Part of a small language model's weights: untied embeddings, a variant of Muon for these matrices.
MLP neurons of a small language model. Each row is named by its layer, matrix (up: input weights) and neuron, and shows model dimensions 128-255. Each number is 50 + 10 x the weight over its row's rms, rounded and kept within 0 to 99.
After each neuron's rows, "fires after" lists the tokens most often just before its 100 highest values on Wikipedia text that the model never trained on. A number after a token or word is its count.

L8.up50:53 46 47 47 36 53 67 48 20 44 61 43 47 59 49 38 41 74 75 59 44 46 43 51 42 39 39 43 40 57 32 56 66 39 31 43 53 44 58 46 59 51 57 39 47 65 48 49 44 53 65 36 51 47 41 32 56 36 48 64 31 63 35 48 51 79 51 52 55 52 63 58 41 65 57 60 65 56 53 39 51 60 54 40 54 53 40 52 46 42 52 65 54 54 55 50 38 49 53 52 52 39 41 45 58 31 58 46 37 47 34 58 48 40 49 47 55 40 37 64 57 70 46 45 53 56 58 59
fires after: " " 81, " (" 6

L6.up378:45 47 43 65 48 52 44 54 51 60 27 47 48 40 60 64 46 44 39 59 44 21 55 49 52 69 53 53 52 43 41 63 49 58 47 39 58 52 50 73 54 41 44 52 49 50 55 45 44 30 52 45 32 58 55 38 51 40 64 42 57 55 43 37 53 70 48 47 26 47 37 67 67 57 57 52 27 45 46 21 60 44 57 47 46 57 66 39 36 56 47 37 37 34 47 63 52 50 35 54 36 68 43 47 51 58 41 50 52 56 63 59 69 60 49 55 45 66 37 48 37 41 58 60 39 60 54 53
fires after: " one" 29, " some" 9, " most" 6, "ne" 5, " am" 5, "ra" 5

L3.up494:54 42 64 50 60 43 47 73 40 40 57 44 52 41 68 50 56 47 48 50 46 64 52 49 50 37 58 53 64 44 55 41 50 37 45 43 59 42 48 66 45 26 49 63 43 53 43 52 45 41 60 64 46 53 51 52 59 47 71 61 53 29 59 49 57 41 52 71 44 44 50 40 66 49 41 49 26 37 58 46 60 26 58 49 52 48 72 57 43 67 51 49 35 38 50 41 43 50 49 46 28 50 57 45 33 42 63 61 54 42 42 49 63 44 55 58 25 55 42 33 38 51 55 73 37 62 60 47
fires after: " (" 25, "-" 17, " " 17, "\n\n" 11, " \"" 7, " =\n\n" 4

L8.up978:19 42 60 59 26 37 50 28 39 41 60 59 43 53 29 63 55 70 77 61 61 40 37 57 43 66 45 33 57 59 52 38 52 52 38 48 55 57 55 40 43 58 47 48 52 48 63 48 37 60 58 49 59 50 47 49 44 51 43 42 53 45 42 49 52 48 52 53 54 64 60 51 34 64 54 51 27 62 47 43 51 49 60 45 50 30 44 49 51 35 34 47 61 41 46 68 41 68 61 39 31 31 40 45 41 34 43 60 67 61 68 51 43 44 67 50 55 50 36 55 62 53 55 40 55 50 66 48
fires after: " " 58, " the" 14, " The" 4

L3.up675:53 47 56 47 50 49 26 49 49 62 64 52 44 62 62 67 34 42 59 57 48 46 43 39 39 55 43 58 50 59 31 56 53 39 65 39 45 50 45 75 40 50 48 54 43 57 51 56 50 40 49 35 46 66 64 52 58 54 46 42 39 35 49 49 62 66 44 60 56 53 67 57 53 47 25 36 54 55 37 57 51 58 39 71 70 45 56 51 53 49 39 42 56 41 43 41 36 57 55 69 50 55 14 36 48 47 51 59 60 55 49 52 53 69 53 30 59 65 36 49 40 65 70 46 48 32 41 61
fires after: "-" 19, " O" 10, "O" 9, "at" 6, " M" 4, "A" 4

L7.up531:55 68 59 55 57 52 42 68 37 41 54 44 51 31 36 59 44 64 49 45 51 33 58 51 58 40 80 40 56 30 55 34 50 57 49 52 68 48 52 61 47 53 39 53 28 43 52 54 46 55 32 57 35 58 54 48 50 33 46 39 53 52 53 39 53 69 48 36 25 49 55 49 26 56 33 51 65 43 55 48 57 57 44 54 57 37 54 42 52 48 62 56 49 52 50 47 67 42 53 56 57 66 54 38 50 76 54 46 53 47 45 64 60 46 50 32 51 49 58 57 59 34 32 47 31 45 82 46
fires after: "," 22, "he" 16, "ail" 9, "l" 4, " l" 4, "." 4

L9.up61:55 42 39 46 58 50 46 59 49 41 49 67 44 45 29 47 34 59 72 49 61 51 59 43 33 51 50 40 72 59 53 55 46 65 55 64 27 36 42 55 33 60 40 58 52 47 29 41 48 48 62 59 41 37 51 25 42 60 53 49 57 37 53 44 58 44 47 49 51 53 47 48 39 69 50 41 44 62 55 49 52 50 58 87 58 32 51 55 59 60 44 51 64 64 48 57 46 60 58 53 49 51 58 61 35 55 58 46 62 50 52 56 61 52 56 47 55 46 29 43 44 67 67 36 62 64 51 28
fires after: " " 26, " a" 14, "20" 10

L3.up796:57 45 60 47 52 70 57 45 45 59 68 47 45 42 46 74 49 56 54 41 64 37 65 61 51 56 47 41 36 61 60 45 68 39 47 43 30 45 48 40 56 46 44 47 42 40 55 45 32 46 43 65 60 41 37 29 43 51 64 58 46 68 52 61 43 41 41 67 48 43 44 33 54 57 68 52 43 60 78 55 58 34 55 56 45 58 56 56 55 59 45 33 32 47 58 63 49 35 53 55 50 56 58 42 26 35 58 48 51 45 55 41 41 60 41 51 57 56 61 67 44 54 38 30 52 54 73 56
fires after: " c" 22, " res" 16, "c" 14, " sc" 7, "26" 5, " p" 5

L10.up879:63 56 53 62 61 64 48 29 55 66 47 47 37 50 59 48 46 55 39 40 35 60 48 38 32 56 41 47 51 45 57 56 52 55 70 45 44 30 61 45 44 43 49 44 64 56 52 51 62 59 64 55 49 66 38 56 39 41 44 50 51 59 52 70 55 55 57 58 48 49 38 50 56 56 43 26 58 51 56 59 57 50 43 55 51 64 45 53 50 37 47 52 49 57 48 61 61 40 59 50 61 55 56 59 33 45 41 35 42 29 36 37 51 23 57 50 62 33 42 58 57 39 48 70 49 48 54 37
fires after: " " 28, " M" 7, " (" 6, " m" 6, " E" 4

L3.up339:67 54 35 52 53 70 46 49 60 49 42 61 36 40 46 54 58 48 41 65 58 39 48 39 67 37 46 46 38 46 63 55 48 39 37 63 73 40 54 43 61 48 74 66 45 25 49 65 31 62 48 41 56 52 27 71 40 50 45 40 58 58 67 62 61 62 55 51 51 43 50 49 32 71 50 59 44 39 52 57 39 67 54 44 62 42 64 47 49 38 54 48 54 47 34 47 57 45 31 55 58 40 35 57 35 48 48 50 43 48 51 44 44 56 46 56 42 30 50 38 54 44 40 53 41 69 60 60
fires after: " (" 20, ".\n\n" 16, " be" 9, " us" 5

L8.up619:58 43 63 57 58 51 51 59 65 49 42 49 49 62 52 68 75 59 55 37 51 53 50 38 60 54 54 32 47 58 46 39 59 49 50 53 25 67 38 41 34 59 65 41 39 48 46 34 52 67 73 49 55 55 30 38 50 51 47 56 56 55 26 36 42 48 64 50 66 56 51 48 48 59 61 38 52 59 55 41 48 46 35 45 52 58 43 42 48 55 47 50 51 36 46 55 50 66 73 52 54 52 52 35 48 43 61 39 71 57 45 42 31 58 71 47 47 48 50 48 48 45 58 52 66 38 63 34
fires after: " " 29, " the" 12, " direct" 5, " The" 5

L3.up131:43 45 46 39 51 57 45 52 42 49 41 45 62 39 65 53 45 59 55 48 39 49 49 55 39 51 53 58 31 53 52 32 47 50 48 46 44 50 58 60 51 62 65 27 45 45 62 42 31 57 51 44 54 44 45 48 54 37 62 49 37 46 62 68 28 44 72 50 66 38 48 42 41 44 64 46 56 40 48 50 62 43 39 46 77 30 57 52 39 46 56 52 39 33 45 58 52 62 54 69 37 69 60 35 62 62 46 48 48 32 46 45 58 67 49 53 40 49 56 69 58 51 54 52 60 63 59 56
fires after: "-" 20, " T" 11, " comp" 11, " P" 11, " E" 7

L3.up801:41 62 36 57 45 27 65 43 68 45 32 43 53 39 45 47 51 50 60 39 59 39 51 17 41 50 76 42 55 48 52 32 50 61 36 34 50 58 58 62 66 44 51 50 54 60 46 31 56 49 55 67 49 42 60 60 47 43 41 45 63 67 62 55 39 70 41 39 37 55 54 42 46 45 57 45 40 38 55 50 53 42 55 57 72 46 59 47 53 44 67 59 46 33 45 53 51 46 61 66 59 58 42 45 47 57 47 50 64 51 51 55 48 68 46 38 57 49 66 43 56 31 52 51 53 54 44 43
fires after: " l" 31, " L" 23, " St" 6, " B" 4, "In" 4

L7.up114:41 44 51 55 43 41 47 45 54 45 45 50 73 60 21 48 55 54 66 31 41 60 50 31 45 41 65 53 59 53 60 57 53 66 45 53 42 50 57 36 28 54 60 60 42 54 49 58 48 46 39 55 63 44 55 56 42 45 43 50 49 40 42 41 38 61 43 55 32 56 38 58 49 55 60 51 46 46 57 35 49 61 55 47 58 34 39 44 58 41 68 50 60 47 53 65 62 57 58 60 45 53 41 47 33 39 55 56 58 84 45 72 46 45 49 53 33 49 45 39 52 51 67 62 72 71 45 47
fires after: " " 59, "v" 6, "ev" 4

L8.up221:63 66 55 33 47 48 35 48 62 50 61 46 47 57 54 69 44 44 63 61 49 51 36 44 42 60 47 63 35 35 40 28 52 66 62 51 52 55 60 60 53 48 52 71 56 54 44 42 57 57 40 54 47 48 35 51 38 28 58 38 49 24 35 63 65 40 36 39 45 58 75 41 57 54 64 30 55 40 50 50 56 59 45 51 42 61 62 43 51 51 58 35 64 34 54 62 47 66 49 55 38 45 34 56 46 56 31 50 59 50 36 63 46 44 55 39 43 52 46 58 41 55 38 40 67 48 50 61
fires after: " the" 16, "C" 12, " K" 8, "S" 6, "wo" 4, "A" 4

L3.up605:27 40 39 62 62 56 39 49 59 43 46 67 53 47 44 64 56 37 55 60 44 41 51 41 52 45 35 40 52 54 67 50 44 59 47 47 40 47 53 55 47 42 66 40 66 46 52 57 68 69 47 50 50 58 64 38 54 50 58 69 33 41 46 54 68 46 43 35 44 65 43 48 57 49 40 48 41 30 50 48 61 52 55 66 77 50 64 47 39 48 45 35 26 62 43 52 39 53 38 50 58 56 70 42 36 48 68 56 43 45 59 45 57 49 61 54 47 58 47 33 69 42 52 49 46 37 49 48
fires after: " For" 15, " c" 12, "ac" 11, " In" 8, " in" 8, " An" 6

L3.up841:56 53 36 56 61 33 61 54 67 50 50 51 51 46 46 53 55 53 50 63 72 59 55 38 46 52 49 48 58 47 58 51 29 54 47 59 43 55 56 54 29 53 54 47 44 43 72 45 47 44 57 52 50 59 51 57 39 40 52 36 59 53 49 43 38 60 63 57 54 39 58 65 56 43 60 61 22 76 40 51 37 36 31 29 19 43 44 46 38 58 55 57 42 49 49 58 51 71 54 33 42 51 57 57 44 45 42 49 64 42 68 49 35 53 59 52 63 50 42 40 42 54 54 54 41 34 60 39
fires after: " s" 17, " S" 16, " R" 6, " co" 6, " M" 5, " Co" 5

L3.up839:42 40 38 47 56 45 48 57 36 43 41 51 49 41 63 55 52 49 58 51 39 64 28 31 47 52 61 33 51 57 63 27 54 52 63 45 54 44 41 43 55 57 49 51 45 61 62 36 53 32 48 53 59 30 36 59 55 29 58 45 59 46 37 49 64 70 63 56 44 44 57 49 49 54 56 42 64 57 45 39 25 56 41 48 55 24 61 41 50 32 30 54 52 42 52 68 36 65 48 49 45 38 48 41 60 47 52 48 31 37 50 42 49 58 35 63 37 46 48 49 44 58 64 63 52 59 59 77
fires after: " T" 26, " St" 18, " At" 9, "St" 5, "st" 5, "T" 5

L10.up1008:51 42 44 31 52 58 29 46 42 51 52 47 41 45 53 52 62 61 43 36 29 35 46 50 31 59 50 38 52 57 50 42 54 41 35 51 56 64 65 72 43 57 48 33 46 50 73 46 50 54 49 48 78 45 53 48 52 41 63 69 53 56 43 58 57 65 42 46 50 68 59 43 25 63 62 57 59 56 53 36 63 42 44 55 44 46 58 41 46 44 46 64 47 59 45 51 62 56 55 55 55 52 38 41 50 53 67 63 52 50 52 38 36 43 53 42 57 52 46 56 36 77 65 46 57 40 65 78
fires after: " f" 26, " C" 11, " F" 10, " al" 4

L3.up521:46 43 49 36 49 54 49 53 57 38 48 39 50 59 57 58 47 58 45 52 36 60 38 64 58 44 65 58 32 27 34 46 58 60 55 35 52 57 60 58 43 47 37 58 18 65 64 31 47 47 64 56 55 46 51 50 38 37 46 34 58 42 54 70 55 55 21 45 49 60 50 50 38 73 47 29 41 54 69 36 49 54 52 52 53 46 63 56 43 71 53 36 63 37 46 51 37 51 31 61 46 48 52 34 44 63 46 57 52 49 57 40 46 34 49 36 71 59 51 50 42 72 49 44 58 33 47 57
fires after: " F" 18, " f" 17, " E" 11, " e" 7, " up" 6

L7.up570:42 44 37 53 43 52 64 67 43 49 49 66 48 56 50 64 44 42 50 46 56 44 43 56 59 51 43 45 43 51 55 43 42 69 64 53 39 53 64 75 46 57 44 24 39 53 59 46 57 48 53 49 54 64 43 53 58 53 46 55 51 73 57 48 60 53 43 53 47 46 60 67 61 38 54 45 32 53 48 52 53 47 54 55 53 49 53 41 40 57 38 64 28 57 48 58 46 49 39 51 41 51 55 51 62 37 55 59 52 43 34 70 50 53 58 59 58 40 41 54 73 48 66 72 53 56 39 49
fires after: " one" 20, " A" 11, " some" 8, " a" 6, "ar" 5

L3.up810:48 55 45 46 30 49 54 52 52 58 45 61 44 36 42 68 56 47 57 47 48 42 55 49 51 31 59 56 55 60 55 51 40 49 57 40 43 52 45 59 39 57 50 54 55 48 44 50 58 60 56 62 59 53 60 70 33 27 54 48 48 55 57 44 40 52 55 56 58 51 52 49 52 56 49 51 52 55 57 70 32 42 58 62 49 55 53 51 64 63 47 44 60 38 45 54 62 50 44 62 48 49 49 43 63 72 55 70 57 37 53 57 41 56 53 47 55 47 57 43 53 41 33 21 31 35 51 72
fires after: " s" 16, " the" 12, " The" 9, " w" 8, " l" 8, " L" 7

L3.up900:59 48 48 43 57 54 65 52 51 57 42 59 60 69 53 50 25 64 52 52 55 46 62 49 39 32 47 35 35 40 60 38 70 48 48 40 47 48 42 54 49 47 51 52 68 57 34 50 53 67 52 57 49 51 50 61 46 63 39 38 46 62 46 36 69 64 37 49 53 41 43 46 64 59 39 65 37 45 48 57 43 34 54 60 40 58 47 46 42 40 58 53 40 40 60 45 36 44 50 49 62 46 51 35 43 39 53 61 61 51 25 50 47 55 58 44 43 46 45 58 40 77 60 50 43 39 67 45
fires after: " p" 32, " R" 12, " P" 9, " c" 5, " b" 4

L3.up440:63 33 50 43 27 45 53 54 46 62 50 49 57 50 51 43 38 51 61 63 73 51 79 60 55 31 59 52 61 60 57 48 48 39 47 61 53 63 58 60 53 59 65 58 55 51 43 56 49 46 49 36 44 54 68 40 30 46 42 32 59 43 62 41 51 45 59 66 41 68 50 65 36 56 59 58 26 45 49 44 22 53 52 42 41 38 41 57 42 60 42 44 19 47 48 55 57 59 68 62 44 45 44 52 46 62 50 49 56 47 48 52 37 47 57 55 47 52 37 56 51 35 49 33 42 66 50 48
fires after: " g" 14, " co" 12, " Cap" 10, " cap" 6, " Co" 6, " And" 4

L3.up821:41 54 51 57 55 51 47 43 60 52 48 45 38 44 60 46 66 50 40 36 42 79 62 48 52 56 80 41 42 33 62 19 54 38 54 58 40 43 32 42 55 62 61 60 63 38 66 37 53 28 40 60 51 37 44 38 49 44 65 62 56 63 46 60 39 47 60 37 60 61 31 47 62 51 63 37 67 37 64 40 40 40 59 39 38 56 48 49 52 60 48 31 51 49 50 35 49 44 51 51 58 52 49 29 58 37 48 50 53 45 45 56 40 44 48 31 63 38 44 50 35 43 64 65 57 58 49 71
fires after: " T" 14, " St" 13, " t" 12, " st" 12, " F" 10, " C" 8

L3.up950:42 31 62 41 61 48 67 49 41 45 49 57 48 46 46 34 55 45 61 51 53 46 48 53 45 37 37 64 42 39 50 36 45 61 54 55 42 45 42 62 56 52 69 56 51 48 47 50 51 36 58 56 51 62 49 40 44 33 64 45 64 33 52 60 43 53 67 56 60 46 36 47 50 36 45 64 47 61 41 39 47 38 43 40 51 46 50 50 58 54 47 59 33 33 38 70 27 38 42 47 42 52 67 56 55 44 46 60 73 44 47 52 61 49 45 62 52 48 50 49 48 54 57 52 27 51 49 53
fires after: "-" 16, " (" 15, " \"" 14, " app" 10, " under" 6, " re" 6

L3.up139:45 32 39 73 58 55 51 60 37 50 49 41 46 46 60 42 40 46 27 41 36 62 54 55 51 54 57 53 36 42 43 27 40 56 50 42 61 66 45 64 40 45 47 43 42 50 59 35 64 38 40 38 60 46 38 29 55 57 37 70 40 50 38 58 73 55 48 52 44 28 37 53 45 52 55 48 47 36 49 31 47 38 59 48 46 64 63 66 38 64 55 41 41 46 48 54 53 51 35 52 59 56 45 47 48 36 42 50 39 60 58 62 36 51 52 55 41 40 45 47 33 66 66 53 45 31 58 33
fires after: " e" 12, "E" 9, " In" 9, "ru" 8, " E" 7, " W" 7

L3.up8:54 42 41 50 60 55 54 46 44 57 58 49 57 44 50 53 57 59 42 50 56 30 59 35 52 47 65 50 46 58 73 46 61 33 45 57 55 37 66 45 40 50 46 39 45 64 38 59 69 54 55 50 47 57 54 57 44 59 27 44 52 65 47 42 38 54 50 51 52 27 47 51 54 71 59 50 51 44 69 50 42 40 54 50 72 45 41 45 57 28 63 43 56 51 39 34 36 41 44 40 45 60 50 29 59 51 41 62 66 55 37 48 44 69 38 52 52 52 48 62 57 30 59 43 65 60 64 48
fires after: " p" 32, " P" 13, " d" 8, " " 5, " v" 5

L7.up416:53 47 47 69 50 47 44 61 44 53 56 47 45 66 43 56 45 55 53 48 55 57 41 46 56 48 49 52 28 43 58 50 49 52 75 47 61 37 47 64 53 66 56 60 68 51 45 46 47 36 52 58 47 53 46 48 44 39 43 45 47 41 68 55 49 57 45 73 53 54 60 46 64 45 54 44 48 60 48 57 41 65 64 27 49 58 59 52 44 42 53 46 74 48 45 54 44 50 52 57 34 34 34 61 42 57 62 67 37 45 26 49 37 45 73 44 42 23 41 45 56 42 60 49 47 44 58 53
fires after: " S" 21, "A" 17, "S" 7, " I" 5

L3.up372:41 50 61 55 53 65 67 70 44 36 44 27 67 60 21 53 40 45 48 49 44 41 52 48 38 47 38 42 54 48 72 48 47 56 35 56 33 63 43 45 53 35 42 44 44 45 51 60 49 52 58 53 59 39 36 51 51 51 72 58 48 37 64 43 47 46 51 52 56 54 59 34 50 41 66 38 51 47 50 55 62 55 40 45 65 57 55 66 39 47 33 59 57 42 32 58 57 74 47 63 45 56 52 57 55 57 77 58 61 47 55 27 46 42 46 31 42 55 38 49 57 63 53 50 32 48 49 43
fires after: "," 13, "ar" 10, " E" 8, " Le" 8, " B" 7, " Mar" 6

L3.up974:43 44 43 43 51 55 46 46 47 39 55 49 51 50 55 53 58 51 66 48 64 57 58 43 48 45 39 46 77 67 56 54 83 47 63 36 54 56 50 60 40 50 50 62 77 62 37 50 48 56 46 59 37 42 62 50 58 32 50 55 41 53 32 56 43 49 57 46 58 53 51 48 51 55 51 60 67 57 47 39 51 46 51 63 57 29 38 62 43 56 35 49 61 67 33 53 36 59 49 42 48 46 65 47 54 49 40 46 32 52 57 39 53 56 54 50 45 48 36 51 58 43 49 56 50 38 47 52
fires after: " N" 13, " in" 10, " In" 8, " P" 7, " for" 7, " M" 6

L7.up886:42 61 47 63 39 54 44 51 63 58 54 64 45 45 38 70 43 64 48 56 43 67 39 56 70 59 40 44 64 51 59 49 53 65 67 65 50 59 71 60 45 51 61 53 48 49 45 40 57 49 63 49 51 46 38 36 54 66 48 39 62 63 29 31 57 55 43 58 38 33 31 56 43 41 48 39 58 32 51 62 37 60 52 55 29 48 48 63 47 34 54 66 55 45 34 47 68 50 65 40 52 74 55 56 53 40 28 37 58 47 56 48 53 51 49 31 47 56 42 61 56 66 39 55 30 57 39 47
fires after: "W" 15, " S" 14, "S" 12, " s" 8, " M" 7, " H" 5

L3.up635:64 54 39 34 44 44 53 54 46 59 50 49 51 55 62 58 50 64 54 60 46 64 48 39 57 53 47 51 55 59 58 37 60 30 47 43 66 52 56 61 33 59 53 41 38 57 64 29 40 16 39 34 52 50 36 66 29 57 27 53 37 29 62 47 57 46 55 53 45 52 48 56 59 48 66 44 54 44 50 44 56 55 36 78 62 34 59 49 46 36 56 57 59 44 51 43 45 55 56 80 33 59 51 31 36 60 58 54 46 57 70 51 62 54 78 53 50 40 50 55 57 50 54 50 38 38 53 36
fires after: "M" 21, " E" 13, " M" 12, " e" 10, " T" 7

L9.up360:24 45 45 62 41 46 51 65 44 42 39 41 54 46 36 47 65 71 57 41 61 58 39 47 61 45 45 60 61 20 31 46 65 54 45 49 68 59 49 59 66 42 43 45 37 48 44 51 33 59 58 41 50 46 19 62 29 59 36 33 42 31 47 32 54 55 41 52 57 57 53 42 50 48 56 49 38 49 55 42 44 51 65 64 68 53 45 44 44 60 41 53 57 41 43 42 44 57 58 50 60 50 61 48 58 53 47 48 53 53 52 43 52 24 66 43 65 36 47 35 38 60 44 56 71 49 59 53
fires after: " " 55, "ut" 5, " the" 5, " ann" 4

L7.up171:55 52 52 51 61 54 49 62 57 56 68 52 38 20 50 61 47 44 52 38 44 51 54 47 54 48 52 41 56 46 47 45 56 67 45 59 44 54 49 43 46 54 51 38 74 66 49 45 65 37 54 51 52 67 59 59 57 39 36 51 37 57 50 58 35 48 55 54 60 47 53 51 55 58 56 40 48 62 50 55 48 45 38 64 54 40 45 39 55 44 39 48 44 64 48 48 45 52 44 51 44 50 36 44 44 53 43 32 68 58 39 59 55 37 43 38 49 47 31 35 58 42 48 67 54 54 52 35
fires after: " " 40, " October" 8, " November" 8

L7.up179:57 60 50 43 63 49 51 41 44 68 48 57 51 40 46 60 42 44 52 39 34 55 55 52 40 49 53 63 61 55 60 44 47 44 44 41 51 53 43 59 61 43 60 47 41 52 59 57 44 61 45 34 62 51 56 58 49 69 53 62 37 49 39 50 45 47 63 58 50 78 47 42 37 57 48 55 38 59 52 50 44 38 43 51 50 34 48 45 62 55 56 49 39 54 39 59 45 64 52 60 43 42 50 47 31 49 43 41 41 48 61 48 36 35 67 55 33 29 55 60 42 48 53 26 57 53 69 46
fires after: "." 39, "-" 15, " S" 4

L6.up162:51 51 44 41 46 37 51 77 38 61 50 56 51 46 62 40 56 48 35 68 38 63 39 60 61 59 53 39 47 49 52 55 59 38 54 61 42 28 54 64 58 54 60 53 63 47 56 40 41 63 60 43 53 50 39 52 43 60 47 66 55 44 36 48 43 60 53 43 66 44 44 54 45 58 46 56 50 44 61 58 53 46 64 41 40 42 41 69 69 44 50 47 56 44 58 41 57 53 52 39 75 57 49 52 44 49 42 63 72 33 51 40 47 46 45 53 64 42 43 51 40 55 56 60 46 60 58 47
fires after: "W" 16, "h" 12, "'" 9, " h" 6, "S" 5, " \"" 5

L3.up559:47 58 48 62 51 41 39 46 57 56 53 47 36 64 50 64 52 51 32 34 60 55 47 39 51 41 51 50 48 49 37 53 49 50 61 42 49 40 46 65 50 45 23 49 58 63 36 57 44 48 45 41 59 63 63 55 51 49 60 39 46 55 57 53 52 67 45 61 45 69 65 60 60 57 45 44 57 48 63 37 48 49 57 53 59 30 67 57 45 50 62 50 54 35 44 29 50 43 22 46 78 61 28 45 49 43 47 50 58 54 37 49 40 33 52 38 38 51 36 46 47 39 61 52 47 63 55 59
fires after: " " 44, "-" 13, " (" 8, "R" 5, "A" 4, "D" 4

L7.up485:58 28 54 40 51 49 59 54 46 37 34 42 34 54 42 54 58 41 41 64 40 46 55 54 58 47 48 44 46 46 69 49 46 65 52 35 32 55 44 55 33 49 56 28 57 59 42 31 52 43 51 58 50 28 57 36 64 46 59 34 38 49 45 28 42 39 59 57 32 53 64 46 41 36 58 59 55 49 63 48 58 55 44 62 64 40 52 51 35 44 43 48 42 57 48 58 54 49 52 48 65 47 50 51 30 47 64 60 63 35 51 67 46 60 48 47 43 61 56 45 55 58 69 33 58 63 61 44
fires after: " f" 24, " c" 16, " w" 10, " W" 6, "ath" 5

L6.up864:59 33 48 52 39 55 63 45 61 39 60 49 52 49 49 58 63 36 57 23 45 54 69 61 63 59 38 59 69 39 58 69 60 47 70 57 31 56 53 61 47 30 53 50 46 35 33 52 31 34 58 50 44 48 32 50 46 45 51 43 64 63 57 56 56 48 52 50 46 48 28 41 46 45 44 43 55 53 54 53 58 38 47 37 40 47 59 41 47 44 65 49 62 42 38 51 41 56 47 53 45 60 72 61 34 47 41 55 58 66 62 44 61 47 51 35 54 43 55 83 61 48 45 42 50 67 48 40
fires after: " c" 24, " M" 18, " m" 10, "c" 10, " C" 5, " v" 4

L3.up43:41 42 52 37 42 48 59 49 54 44 41 38 60 51 49 67 62 45 68 48 50 68 32 53 43 48 45 69 46 68 52 43 64 43 73 68 42 66 68 56 52 40 59 52 46 52 24 60 40 51 65 46 61 59 52 27 50 43 51 44 44 56 47 54 43 49 66 49 65 36 58 51 41 54 68 44 63 52 45 43 74 52 50 41 48 55 52 63 44 49 28 61 55 50 47 47 50 51 57 44 43 60 49 29 57 50 40 47 45 45 49 50 41 45 46 54 36 65 35 64 56 40 53 56 55 66 67 71
fires after: " tr" 14, "S" 14, "od" 13, "R" 11, "T" 9, " mod" 5

L3.up385:46 29 32 47 58 38 57 48 48 50 25 52 41 55 43 48 59 55 55 60 57 48 58 35 53 55 47 53 57 33 63 45 55 47 41 43 56 57 45 46 44 61 46 38 66 62 50 43 61 57 45 58 52 41 50 54 68 31 56 46 38 55 46 35 55 51 64 53 38 66 54 62 42 41 24 35 66 53 72 63 60 34 60 56 58 48 65 48 46 54 62 51 57 41 42 42 62 48 40 35 48 45 47 54 58 57 54 47 65 52 50 39 37 45 63 40 43 53 45 32 49 45 39 60 62 53 52 53
fires after: " St" 13, " L" 13, " B" 10, " w" 10, " W" 9, "L" 7

L3.up948:57 49 55 43 52 44 44 40 43 46 37 30 35 61 54 72 63 55 33 48 40 42 61 47 62 65 63 58 43 57 36 60 57 33 59 57 37 66 33 59 52 72 42 51 29 51 37 49 53 64 45 49 57 45 47 26 57 50 38 45 64 36 37 53 58 37 48 44 53 54 71 45 40 72 58 44 54 40 42 52 54 40 56 33 49 62 49 58 63 27 53 45 64 49 54 69 60 69 52 52 44 49 46 40 58 53 37 45 48 39 42 39 31 59 53 65 70 45 53 54 53 37 68 58 59 49 58 62
fires after: "P" 20, "S" 18, "A" 16, "E" 11, "I" 8, "R" 7

L6.up345:67 44 46 45 57 50 51 35 57 51 51 40 46 48 46 39 52 47 47 56 55 34 43 52 53 43 37 52 73 50 22 39 75 43 43 62 51 58 37 55 46 55 50 43 48 52 57 40 35 64 59 64 56 63 47 36 61 47 44 52 47 40 44 49 47 45 68 57 47 50 56 61 63 31 53 51 23 69 63 37 51 57 35 42 32 59 63 43 46 37 67 60 27 48 57 46 48 52 54 47 34 63 58 53 45 65 59 55 54 45 53 45 55 55 59 49 50 48 38 49 42 45 61 43 47 47 71 47
fires after: " tr" 23, " re" 12, "ff" 9, " app" 8, " co" 6, " prom" 6

L3.up812:57 65 48 57 50 63 61 52 44 45 50 49 64 47 42 59 69 55 51 72 77 60 41 78 51 45 49 56 54 56 58 59 55 62 36 61 62 57 44 44 57 41 60 52 44 46 47 50 43 36 56 40 58 42 41 50 53 61 52 44 70 50 48 42 44 33 56 69 63 38 36 47 49 55 56 55 36 32 76 61 59 61 37 55 49 42 54 41 48 34 67 46 63 59 23 44 51 41 45 49 52 52 58 62 47 67 52 50 57 32 41 56 43 35 33 60 57 49 29 39 40 43 57 52 41 73 41 35
fires after: ".\n\n" 28, "==\n" 9, "." 9, " (" 6, " but" 5, ".\"" 4

L8.up430:43 56 73 54 33 46 44 58 44 46 61 44 46 50 51 50 53 40 63 40 50 49 51 36 55 52 51 55 45 62 54 43 43 56 54 48 29 56 52 68 58 52 39 48 52 65 30 49 38 39 61 38 44 45 56 29 43 61 58 52 36 53 38 45 41 54 47 58 54 49 50 68 40 61 77 47 49 42 57 49 67 64 44 58 61 46 50 59 50 47 51 56 75 33 40 56 30 52 42 51 61 32 32 53 37 36 50 34 47 61 41 59 66 32 52 50 47 45 44 63 30 50 51 52 58 48 57 47
fires after: "." 37, "-" 14, " (" 8, "==" 5

L3.up842:56 49 49 64 47 48 48 34 57 21 54 34 36 47 27 49 54 45 34 59 58 55 54 49 52 49 55 60 59 59 63 50 63 45 47 56 51 46 64 48 47 29 60 56 67 41 36 48 40 55 59 46 53 66 61 52 73 26 74 57 55 53 69 61 46 56 68 40 47 51 54 42 73 51 60 49 52 50 47 49 55 50 74 46 50 49 54 51 43 41 50 54 58 42 41 41 41 36 41 56 63 32 36 49 40 56 48 45 56 54 66 66 44 45 72 34 23 51 40 65 51 61 56 52 41 34 43 58
fires after: " (" 45, "-" 14, " v" 10, "/" 8, " " 4, " re" 4